Weights of a small transformer language model.
Size: width 384, MLP 1920 tanh GELU.
Architecture: LayerNorm before each block, rotary positions, biases, tied embeddings.
MLP neurons of a small language model. Each row is named by its layer, matrix (up: input weights) and neuron, and shows model dimensions 128-255. Each number is 200 + 30 x the weight over its row's rms, rounded and kept within 0 to 999.
A block is one neuron, or neurons of one layer that tend to fire together. Before each block is what it responds to, as a language model described it from the Wikipedia text at the highest values.

Responds to: Short inner word pieces, mostly single vowels or an apostrophe after a noun, splitting words like Port-a-down, Camp-a-igns, People-'-s.
L4.up440,178,215,209,211,163,222,176,176,212,191,203,200,203,219,251,199,228,199,184,224,172,208,224,172,232,242,177,229,204,168,202,181,177,155,248,210,194,202,187,169,226,196,202,251,230,209,207,197,166,171,166,207,244,230,202,198,165,211,254,185,226,199,205,181,168,208,155,201,191,209,205,183,166,187,163,238,139,249,216,148,215,186,203,193,215,243,233,166,183,156,199,200,178,177,213,163,223,235,202,233,231,190,174,221,225,201,202,215,167,233,150,205,184,195,169,226,194,221,210,169,253,166,138,238,204,218,178,204
L4.up496,214,231,196,196,192,228,203,231,219,210,214,146,190,244,174,224,217,151,161,164,190,173,164,179,240,186,245,220,224,196,186,204,259,182,217,209,175,140,150,182,247,202,183,200,199,192,233,228,183,247,146,230,206,184,168,178,198,211,179,171,215,195,217,183,211,202,228,182,262,218,193,168,173,179,240,214,124,234,214,196,195,161,226,201,184,175,164,224,189,175,241,183,193,183,219,159,233,140,221,196,273,196,179,207,212,204,181,262,223,186,213,191,195,212,204,245,169,200,191,144,188,210,193,186,203,186,205,166
L4.up540,119,204,178,226,172,205,150,175,178,233,201,206,221,214,210,172,201,174,169,227,215,154,202,191,157,212,206,162,164,178,164,189,197,209,189,161,193,140,216,193,153,197,166,249,185,206,222,231,225,179,226,193,177,207,217,142,144,188,202,222,212,223,262,137,204,236,212,176,270,197,127,239,213,229,203,207,196,174,192,189,223,177,192,228,199,226,217,223,169,183,176,205,240,161,200,222,199,245,196,199,193,223,197,208,198,195,150,196,211,185,224,168,155,222,189,201,230,219,202,194,175,229,206,197,163,222,172,188
L4.up582,199,188,208,224,215,181,170,189,212,265,224,224,250,176,185,221,180,225,178,169,206,203,175,200,177,237,170,153,128,192,165,169,238,189,208,221,197,236,254,220,159,201,182,217,211,228,203,182,173,193,199,244,228,179,227,166,195,200,205,183,194,199,230,172,184,195,189,203,245,199,214,177,203,223,200,181,258,212,204,227,200,200,215,247,179,194,121,200,182,139,187,173,223,230,193,146,226,230,198,197,212,210,212,219,181,170,215,160,231,176,138,203,224,205,216,171,208,239,212,177,221,232,215,235,183,171,205,184
L4.up792,230,226,184,209,202,175,180,181,177,201,230,196,227,208,241,196,198,268,189,231,192,251,210,212,234,194,211,167,205,223,168,211,189,172,231,235,143,203,206,196,275,217,198,190,198,184,152,185,195,167,178,186,153,209,189,190,173,169,168,192,219,208,207,167,163,178,200,164,178,192,150,173,177,205,178,221,147,170,203,204,223,235,217,217,215,185,183,224,226,213,220,176,192,184,287,194,199,221,238,205,159,204,206,154,157,205,177,179,156,215,234,137,205,197,225,180,253,257,244,166,208,196,215,224,210,237,203,165
L4.up856,233,271,235,178,186,175,201,234,179,217,161,165,186,176,241,198,154,173,182,164,204,193,197,201,221,176,201,189,223,145,253,222,205,249,215,152,299,154,217,175,169,186,203,207,223,219,86,217,223,132,200,263,168,220,266,178,200,199,195,202,184,205,164,145,215,112,229,138,219,195,229,207,236,244,227,202,198,229,190,179,155,179,207,203,159,216,220,203,166,183,181,198,220,204,185,145,195,196,204,180,179,228,163,266,209,201,204,194,208,222,219,224,183,226,218,199,176,172,230,239,170,205,228,209,199,260,187,193
L4.up884,217,189,228,225,224,228,203,192,195,206,176,216,200,256,145,173,149,191,167,171,171,195,159,207,194,225,192,248,221,209,177,207,169,191,155,188,212,229,180,252,201,212,164,230,142,205,252,180,177,169,270,205,190,224,219,148,197,247,167,201,205,206,198,215,193,236,204,234,251,185,206,203,191,225,175,189,188,220,185,175,218,219,175,220,233,229,240,164,195,207,187,209,208,217,188,171,211,184,226,162,193,233,201,223,177,173,145,147,215,151,216,213,278,179,203,225,194,239,234,159,178,266,202,209,164,217,203,210
L4.up947,168,245,213,215,221,190,202,158,208,180,218,211,173,216,216,221,238,161,156,258,211,228,213,183,208,178,131,228,265,245,194,239,163,198,199,197,185,158,196,210,217,191,175,232,230,254,214,239,169,201,174,178,152,201,187,207,151,177,209,228,164,188,263,179,255,186,144,198,197,236,139,203,210,181,254,223,183,209,226,193,208,215,197,258,214,185,220,198,191,190,268,223,239,188,203,193,280,217,180,221,183,201,201,180,196,205,205,172,227,179,223,210,203,256,149,293,186,177,266,233,192,180,218,173,174,194,217,138
L4.up996,251,184,141,201,157,195,261,178,206,224,260,188,209,152,210,205,234,157,166,223,146,217,201,153,205,190,172,235,235,182,253,250,179,153,192,198,210,179,172,247,209,195,238,226,218,177,181,217,208,218,178,224,213,164,225,236,186,265,215,207,215,214,190,210,221,215,209,182,199,216,187,178,221,182,168,237,191,232,220,177,232,190,196,208,170,166,208,225,229,156,195,140,240,287,236,207,184,212,189,234,201,235,183,134,201,178,194,243,242,222,176,185,191,210,287,283,156,218,204,169,185,232,165,218,211,220,190,195
L4.up1414,185,180,162,199,217,216,247,210,236,196,222,239,211,205,209,196,207,192,195,194,190,236,219,179,168,224,210,219,200,139,224,249,267,197,257,207,157,222,222,193,202,209,211,201,227,212,186,149,199,236,151,265,229,208,168,174,166,182,171,231,205,302,227,170,194,235,237,226,214,219,160,149,181,190,178,238,224,203,230,193,173,155,175,208,228,135,217,201,203,207,185,194,276,170,211,193,168,250,216,161,225,181,167,158,182,190,201,168,219,180,222,171,245,185,183,238,176,173,164,222,170,184,201,183,177,201,238,193
L4.up1485,187,194,204,239,209,239,218,224,201,161,174,168,302,184,230,209,235,203,221,198,211,210,184,201,197,180,176,241,166,225,181,213,189,176,207,182,196,188,176,202,169,235,211,239,144,212,214,212,188,171,150,216,152,235,228,204,182,238,214,229,208,208,221,235,224,183,209,170,213,220,190,193,194,197,253,210,212,192,174,177,241,182,314,219,226,200,194,217,166,184,232,216,161,142,191,187,211,212,241,181,256,209,183,259,185,194,204,191,214,213,184,195,225,200,216,265,160,186,207,201,214,267,254,202,153,235,170,201
L4.up1497,145,194,166,150,188,190,177,191,223,208,194,238,177,203,236,170,208,231,219,224,177,232,233,191,235,146,192,201,176,181,236,184,181,177,201,168,199,240,229,203,275,223,238,232,223,150,224,217,225,222,187,208,228,229,185,196,186,202,216,162,162,269,205,261,207,217,203,205,184,179,204,215,210,187,164,225,216,171,211,190,219,201,223,167,232,161,210,212,210,176,208,201,207,193,254,217,239,229,267,226,234,199,199,179,173,226,182,235,200,207,195,224,235,216,243,224,161,220,210,197,179,201,151,168,206,212,223,210
L4.up1530,204,221,211,191,173,198,230,179,148,216,203,185,194,194,119,186,231,194,169,229,173,144,167,244,187,183,139,127,182,263,237,233,177,146,198,196,187,174,223,240,239,167,207,195,205,147,192,269,189,183,195,203,267,183,211,199,155,203,215,226,197,174,162,209,181,195,172,200,208,197,223,173,162,213,176,232,197,240,262,191,206,192,244,227,185,192,174,188,117,158,194,215,186,214,156,158,194,200,183,207,234,213,235,213,179,210,223,160,222,192,219,213,259,209,171,200,234,208,228,231,203,176,227,231,140,192,221,181
L4.up1877,127,214,186,222,225,189,182,196,176,220,199,204,218,223,213,188,160,159,207,213,196,239,200,197,219,161,183,201,226,203,134,198,216,208,240,183,203,190,221,208,253,175,186,233,207,273,192,157,208,186,168,202,207,196,242,216,215,171,211,216,191,193,200,199,243,224,152,203,223,224,191,176,238,233,193,231,170,229,197,224,175,253,232,248,180,206,227,221,156,205,184,228,136,211,223,223,185,186,160,194,216,184,163,232,214,191,206,177,190,249,143,186,172,214,211,185,226,170,210,173,173,203,257,233,269,212,247,153
L4.up1878,154,189,221,236,206,149,228,241,156,213,151,224,232,231,207,219,190,201,189,191,236,170,251,162,184,198,180,128,198,133,235,243,151,235,200,251,158,184,176,203,220,178,193,274,251,154,202,220,171,182,184,240,226,188,237,160,191,205,204,198,177,207,228,183,217,221,236,146,257,245,159,169,217,231,190,240,173,229,195,189,194,160,212,196,194,214,190,220,197,155,190,218,178,187,205,209,222,223,209,161,234,228,200,214,186,186,250,205,194,221,186,194,215,178,221,260,194,180,205,185,225,267,204,197,184,211,202,210
L4.up1881,206,170,186,235,191,197,244,191,190,191,246,217,203,212,157,253,209,188,229,211,152,200,225,169,240,241,161,174,188,252,203,209,204,217,186,190,166,203,204,213,171,219,186,166,181,244,182,238,178,167,134,224,148,186,201,211,178,217,241,165,208,290,199,190,190,208,170,190,177,212,193,192,177,230,208,234,120,192,260,161,199,169,245,160,188,190,145,136,180,184,223,173,246,188,215,199,201,173,170,154,158,240,208,186,183,132,187,222,222,166,192,199,228,191,222,202,207,236,216,172,182,195,217,255,149,244,201,171

Responds to: Fires on the en dash or hyphen right after a digit in sports scores and win–loss records (W 3–0, beaten 2–1, 5–5 record), weaker on table pipes and word fragments.
L4.up105,173,194,170,193,180,214,212,193,278,162,179,210,171,199,213,178,205,218,229,175,207,206,259,164,219,234,210,230,222,196,155,163,238,231,197,201,244,219,240,240,264,239,214,240,180,175,197,212,215,172,215,245,200,229,181,200,196,201,190,205,154,223,227,209,160,218,209,250,189,222,161,180,273,171,174,180,210,213,234,189,130,180,198,202,215,225,156,277,166,243,219,194,215,155,210,229,208,219,167,189,142,208,189,172,188,188,211,216,143,225,167,207,206,229,155,227,194,198,229,169,178,184,204,204,203,217,232,222
L4.up134,230,215,189,185,253,242,230,159,167,145,208,218,212,193,209,173,199,194,197,163,204,208,215,205,141,195,198,171,207,199,117,186,159,179,231,186,186,230,172,174,242,166,173,187,149,225,157,160,225,217,211,241,272,212,190,198,247,172,244,218,279,227,202,201,176,188,190,206,189,192,160,170,243,213,180,193,185,201,227,232,222,233,176,200,198,207,236,176,161,143,164,215,207,192,214,217,180,199,167,224,193,235,216,174,159,162,167,236,235,221,161,227,198,202,245,230,214,189,158,227,212,201,159,188,190,233,147,219
L4.up396,199,260,206,173,168,239,189,203,217,218,178,194,185,214,204,210,150,202,260,189,195,245,216,198,202,172,159,204,204,209,209,205,209,200,200,153,237,236,215,189,154,203,178,169,218,199,212,148,178,196,174,230,215,246,166,200,202,217,250,206,240,168,132,180,191,218,209,147,212,201,178,151,233,183,274,148,189,218,213,160,212,218,199,159,224,246,241,201,233,232,114,206,174,197,206,164,204,201,177,219,171,169,176,189,199,178,259,226,209,206,252,224,204,208,249,247,193,153,182,176,205,213,219,164,180,212,188,179
L4.up470,198,231,239,228,228,208,225,165,158,179,174,271,150,175,182,225,245,216,184,175,187,161,188,203,241,234,230,230,253,218,179,200,184,197,272,172,204,201,197,167,182,208,197,222,248,193,239,194,232,247,186,200,195,203,202,175,170,179,215,203,175,198,222,220,234,184,146,219,179,175,200,207,217,111,220,186,184,199,204,154,204,213,191,154,200,188,180,156,186,193,195,215,185,208,219,186,158,186,129,219,150,168,191,230,187,225,174,238,168,198,207,230,187,198,171,243,230,168,181,237,209,253,196,205,222,130,284,251
L4.up489,163,176,213,201,182,180,199,230,160,178,179,225,188,219,273,221,214,252,216,200,214,242,223,195,217,235,194,195,174,205,192,150,173,224,219,201,226,154,102,175,156,195,225,190,232,213,238,214,260,232,210,212,238,198,171,197,238,190,250,206,186,121,183,184,178,233,189,209,223,193,180,172,222,151,220,187,191,215,189,231,223,258,182,260,201,197,193,188,191,175,208,196,245,185,205,179,267,211,231,207,258,164,210,188,181,168,223,272,204,199,212,181,130,184,262,175,210,199,203,218,162,199,229,194,175,213,211,206
L4.up515,202,208,194,204,219,202,220,206,190,185,189,156,209,166,140,166,138,247,215,204,235,185,215,205,217,213,167,212,133,173,156,176,195,175,216,201,203,214,170,293,215,204,231,117,245,232,233,209,163,206,182,204,229,192,200,209,178,184,190,145,241,206,235,219,213,206,240,223,195,144,195,193,231,182,201,179,223,179,194,252,250,169,197,246,157,168,189,242,224,194,239,190,219,184,236,182,255,120,194,247,208,179,210,208,197,219,149,259,171,212,178,226,189,191,240,222,230,146,223,229,173,261,199,217,165,212,152,204
L4.up758,195,213,214,184,217,265,198,165,168,204,246,185,200,190,154,136,227,215,173,172,188,194,176,212,218,228,202,243,181,223,143,204,178,209,163,147,203,188,225,188,208,201,174,147,239,148,184,193,191,163,188,144,249,222,171,214,282,258,223,178,144,176,241,239,194,174,89,157,202,188,222,220,224,148,211,251,220,187,173,193,197,255,127,223,178,213,178,228,214,210,175,253,202,180,196,177,189,174,168,268,131,181,204,118,184,210,212,205,218,265,247,210,205,171,154,182,229,200,227,195,219,236,207,193,228,154,208,231
L4.up786,216,211,249,177,182,154,211,221,213,184,229,229,219,191,223,174,143,200,165,220,185,193,208,215,216,211,152,145,262,191,157,202,181,229,239,257,246,201,204,171,175,204,205,204,168,156,224,241,195,167,210,174,251,210,219,160,223,224,173,154,215,208,169,129,223,189,196,214,225,227,230,180,208,164,238,179,162,219,227,207,209,174,186,175,197,200,167,248,195,214,183,196,212,172,182,155,199,163,192,203,181,282,191,221,146,216,216,207,211,243,155,214,260,286,183,236,198,197,278,194,204,176,233,201,170,228,202,205
L4.up820,173,184,166,212,206,187,219,149,184,206,218,223,168,211,202,179,209,189,216,132,223,219,156,254,232,221,213,180,207,217,206,206,189,199,159,190,208,239,214,109,201,261,177,154,226,198,180,149,128,214,186,176,242,227,202,154,235,192,193,189,209,130,193,232,221,205,207,193,234,251,222,190,203,192,218,194,196,247,178,193,132,187,231,180,231,176,179,165,166,161,164,201,153,191,171,139,248,197,123,194,208,174,239,171,209,214,150,210,218,232,157,208,258,221,252,189,238,249,129,158,224,235,260,237,223,178,205,205
L4.up1091,188,180,176,219,262,243,167,177,170,161,225,227,218,240,224,196,166,201,202,190,175,186,196,156,215,222,179,216,160,226,181,213,198,219,184,176,188,252,227,197,163,214,196,187,200,182,227,160,228,186,199,196,242,199,200,223,213,182,174,192,206,220,169,161,208,210,214,236,233,201,206,187,241,163,188,152,206,178,210,177,165,202,146,231,193,224,194,207,215,159,204,186,258,170,175,227,154,232,208,258,198,204,177,215,157,215,165,267,177,208,151,196,142,174,219,203,213,223,208,209,188,220,168,178,205,187,198,252
L4.up1170,169,202,207,181,234,235,222,207,244,195,206,138,219,182,224,200,214,209,197,233,208,224,203,187,182,206,159,160,152,190,191,191,208,178,186,223,222,193,204,191,165,175,196,222,182,146,194,154,176,166,187,223,183,175,225,205,201,249,212,202,200,175,222,157,201,176,180,166,242,251,202,183,137,184,237,225,231,249,218,245,235,216,213,152,179,168,190,168,210,277,182,176,162,199,194,194,221,206,194,205,229,256,185,250,184,239,230,163,240,212,189,189,209,219,148,208,159,231,233,212,189,173,204,197,193,187,151,213
L4.up1314,229,157,200,157,187,196,217,206,224,156,187,210,184,193,196,237,220,207,201,173,192,175,217,191,242,242,214,198,226,227,211,197,193,232,224,193,179,208,132,183,199,198,218,248,168,241,193,141,209,188,160,217,230,176,220,171,204,199,197,210,229,245,187,147,169,184,165,228,182,156,218,236,206,164,200,223,181,168,178,243,124,173,221,189,213,174,247,237,164,193,203,163,189,167,191,190,187,194,218,169,189,191,217,202,194,217,145,197,238,206,220,199,233,175,266,167,219,209,212,147,224,203,203,218,173,201,215,189
L4.up1317,181,180,241,228,154,201,205,186,176,227,177,228,162,194,205,201,212,229,241,251,210,158,225,156,199,229,166,219,224,214,221,211,136,157,207,166,175,134,233,195,172,189,208,193,177,165,195,226,226,227,150,245,201,124,221,168,168,217,246,172,201,138,160,214,237,165,162,136,219,226,165,176,186,177,224,203,221,265,192,238,232,204,232,188,223,209,215,160,171,200,172,190,174,233,212,214,178,220,199,154,210,221,227,215,169,152,188,213,180,254,214,229,268,160,198,195,205,227,180,206,139,227,179,218,188,227,200,197
L4.up1378,159,220,205,177,111,194,207,223,207,261,155,175,173,164,200,177,175,215,229,210,183,203,183,273,221,192,158,178,181,215,183,230,242,227,195,149,177,223,239,226,193,184,228,195,215,204,235,194,180,161,215,154,159,140,172,199,174,194,213,171,180,139,172,214,213,188,225,211,178,172,228,155,210,151,246,173,212,169,224,203,178,227,206,201,199,218,216,230,176,171,226,162,242,185,171,197,214,197,207,202,195,188,212,199,203,272,174,205,185,184,149,217,236,159,192,199,202,228,229,174,198,194,211,226,225,176,259,187
L4.up1578,199,180,201,157,194,180,206,180,224,169,222,218,230,218,243,160,207,169,187,187,217,114,255,180,193,196,135,193,209,211,200,208,178,154,234,154,162,242,151,204,184,210,222,174,201,204,197,208,215,158,226,219,225,228,169,214,207,218,218,198,148,209,205,195,228,198,197,227,202,212,177,229,208,190,198,202,221,195,221,199,187,171,129,238,231,184,223,242,199,201,220,197,180,236,212,246,250,172,175,188,212,226,168,211,244,191,222,230,176,169,160,229,201,202,195,170,240,194,177,240,192,258,192,134,170,232,176,171
L4.up1764,175,212,210,244,207,260,218,184,218,197,210,168,224,189,174,153,160,154,187,172,240,194,217,234,225,196,170,229,284,227,282,222,196,208,252,205,229,185,207,176,124,173,192,191,195,233,167,248,178,236,181,221,230,165,226,197,258,174,213,153,218,162,213,258,211,195,207,197,228,241,197,231,210,168,248,174,244,172,181,190,200,184,173,203,200,205,196,186,176,210,207,199,237,219,279,216,215,177,265,172,163,240,186,228,174,226,205,199,177,222,200,248,175,175,227,236,238,168,239,199,200,202,226,197,184,187,128,144

Responds to: Hyphens joining words, prefixes or numbers into compounds and names, as in Peabody Award-winning, re-elected, seventy-two, GRAB-3.
L6.up1114,231,198,171,211,197,189,168,193,217,202,169,211,178,216,227,148,171,181,202,201,154,199,204,188,225,206,249,223,165,214,201,160,221,213,192,231,199,207,167,239,173,184,192,177,209,206,225,168,198,254,173,185,234,220,190,231,185,207,222,155,239,237,220,221,247,227,178,230,191,206,209,172,166,191,213,211,218,206,197,188,171,254,228,194,272,231,240,200,160,221,220,185,233,215,222,227,188,181,202,173,240,142,173,224,209,199,177,229,197,162,193,256,242,259,207,236,150,188,210,196,192,182,197,197,180,232,184,215
L6.up1232,238,189,150,161,197,177,184,232,211,173,216,186,192,207,201,192,195,182,194,225,192,199,208,230,206,171,141,140,210,240,161,247,209,157,207,130,246,174,172,201,248,178,238,187,222,214,196,227,201,182,186,147,183,242,216,172,246,175,197,177,209,186,203,228,211,207,190,191,153,225,170,209,221,176,179,220,207,213,207,252,183,291,261,187,208,205,151,185,170,247,247,207,195,180,184,190,196,161,212,158,216,186,227,219,218,198,156,274,240,229,223,208,211,165,198,213,215,173,216,192,222,208,201,165,208,193,208,124
L6.up1616,233,217,179,202,204,167,160,193,153,217,190,186,246,249,232,182,158,219,163,205,169,179,197,185,195,191,170,232,167,214,185,228,222,221,259,136,195,189,142,262,227,154,155,132,217,187,231,190,190,201,219,155,197,206,214,194,139,227,218,196,164,184,170,203,194,223,215,194,164,166,180,202,223,244,191,211,226,215,185,210,224,187,222,220,215,222,181,222,146,230,169,212,211,194,168,198,185,218,186,190,194,190,196,200,192,258,205,243,219,252,194,146,238,188,234,151,251,254,193,152,208,198,236,165,217,221,212,158
L6.up1874,187,181,196,154,241,219,186,231,194,248,186,167,165,182,181,178,132,200,214,220,175,211,196,178,165,211,195,182,162,231,232,207,219,161,218,214,253,183,123,201,169,197,230,202,196,228,230,187,187,174,188,232,181,143,188,190,181,227,226,226,199,174,158,222,206,193,211,234,196,230,200,127,176,237,213,233,219,204,139,205,205,219,234,192,230,195,186,189,265,194,171,177,159,251,182,137,174,190,164,176,179,233,244,231,179,211,207,151,219,201,245,204,240,254,174,192,226,262,107,205,198,197,162,150,211,199,171,159

Responds to: Inner word pieces inside multi-token proper names of clubs, places and people, such as Jeonbuk, Newport, Elon, and apostrophes before possessive s.
L2.up82,195,178,194,247,260,186,211,205,238,140,160,184,212,185,207,163,231,161,181,205,250,187,198,180,179,178,160,232,179,175,201,230,233,100,228,241,203,251,219,215,198,163,184,192,203,190,217,157,70,215,157,215,203,140,176,176,156,212,140,206,249,205,214,182,212,197,162,216,220,210,206,174,186,180,235,219,234,231,181,187,215,219,241,239,175,179,187,254,190,175,243,177,163,162,207,224,186,188,183,150,196,210,167,197,173,199,135,193,216,196,196,199,263,191,131,211,218,235,197,237,229,199,204,208,224,223,207,181

Responds to: Fires on word-internal subword pieces (gra-nd-son, hin-d-wing, Re-iff) and on dashes or hyphens between numbers in tables, e.g. 21–25, 6-879.
L2.up291,209,198,183,219,151,162,167,208,236,156,176,193,205,192,244,212,182,226,185,168,266,232,189,181,195,202,177,140,232,204,234,212,206,246,203,159,165,192,236,201,125,201,250,179,186,217,201,207,227,198,234,250,156,237,191,209,202,181,185,208,190,206,228,213,178,184,165,187,244,188,205,192,230,185,233,204,179,234,210,243,178,236,188,212,228,236,200,202,131,176,211,220,226,178,158,195,174,234,200,111,167,159,219,227,237,216,231,164,179,194,180,160,190,240,186,199,150,209,138,207,142,196,234,163,201,247,155,251

Responds to: The apostrophe in possessive 's after a proper noun, mostly places and people (Connecticut's, Tokyo's, Mao's), and sometimes " the" after is/was.
L6.up349,197,265,216,235,188,152,153,229,177,180,216,232,230,196,162,171,220,165,210,205,204,209,206,151,291,319,166,166,220,176,236,213,174,152,163,184,175,189,157,202,162,206,192,234,247,213,196,210,190,210,242,221,183,220,210,237,253,204,170,196,131,207,183,177,199,296,205,131,193,198,196,206,233,186,166,202,213,174,165,236,188,217,172,216,179,171,206,174,196,148,174,226,220,246,158,193,287,235,155,234,232,208,202,243,224,201,203,180,230,231,216,230,223,217,181,182,276,172,209,185,202,208,187,187,193,220,170,205
L6.up599,175,205,131,219,216,165,148,232,174,215,228,203,251,187,211,211,193,196,155,198,214,176,224,187,231,208,123,214,143,222,146,183,181,192,163,216,180,206,203,240,222,203,180,170,221,198,193,209,217,130,174,219,219,243,176,215,234,188,200,166,175,209,201,244,188,156,157,192,173,209,192,207,169,242,196,236,205,223,207,177,184,177,192,218,205,154,239,204,135,217,197,175,233,252,180,139,232,230,164,198,211,172,215,249,191,188,240,268,177,218,177,245,215,166,231,259,217,159,219,197,193,158,180,197,207,206,218,208
L6.up894,175,202,195,225,201,187,166,190,219,176,160,257,197,224,177,245,202,203,179,145,207,204,181,197,193,219,182,194,205,205,193,225,192,188,137,168,149,248,167,201,285,179,207,206,212,193,268,211,190,207,196,187,232,219,199,243,223,209,175,239,143,226,208,235,186,196,215,205,174,193,250,157,227,212,158,227,235,226,181,314,216,207,202,135,159,218,157,198,224,119,171,168,246,182,178,175,186,199,238,176,207,203,152,191,202,165,199,196,192,222,194,257,202,162,200,180,145,147,198,166,215,218,260,167,185,210,211,181
L6.up1213,210,251,199,182,181,174,160,183,196,199,192,189,192,200,149,233,196,211,196,159,166,134,195,214,193,214,219,192,212,173,188,198,182,157,183,199,157,213,197,196,178,178,211,188,252,248,211,171,230,195,253,218,169,160,230,201,190,229,172,255,191,191,213,213,177,177,193,215,164,167,217,177,215,212,229,157,191,220,162,200,264,197,186,209,193,188,199,234,189,203,167,157,176,244,148,142,207,190,184,207,207,173,233,201,157,176,238,236,179,214,226,216,221,188,179,146,193,172,218,161,211,153,185,161,209,213,210,251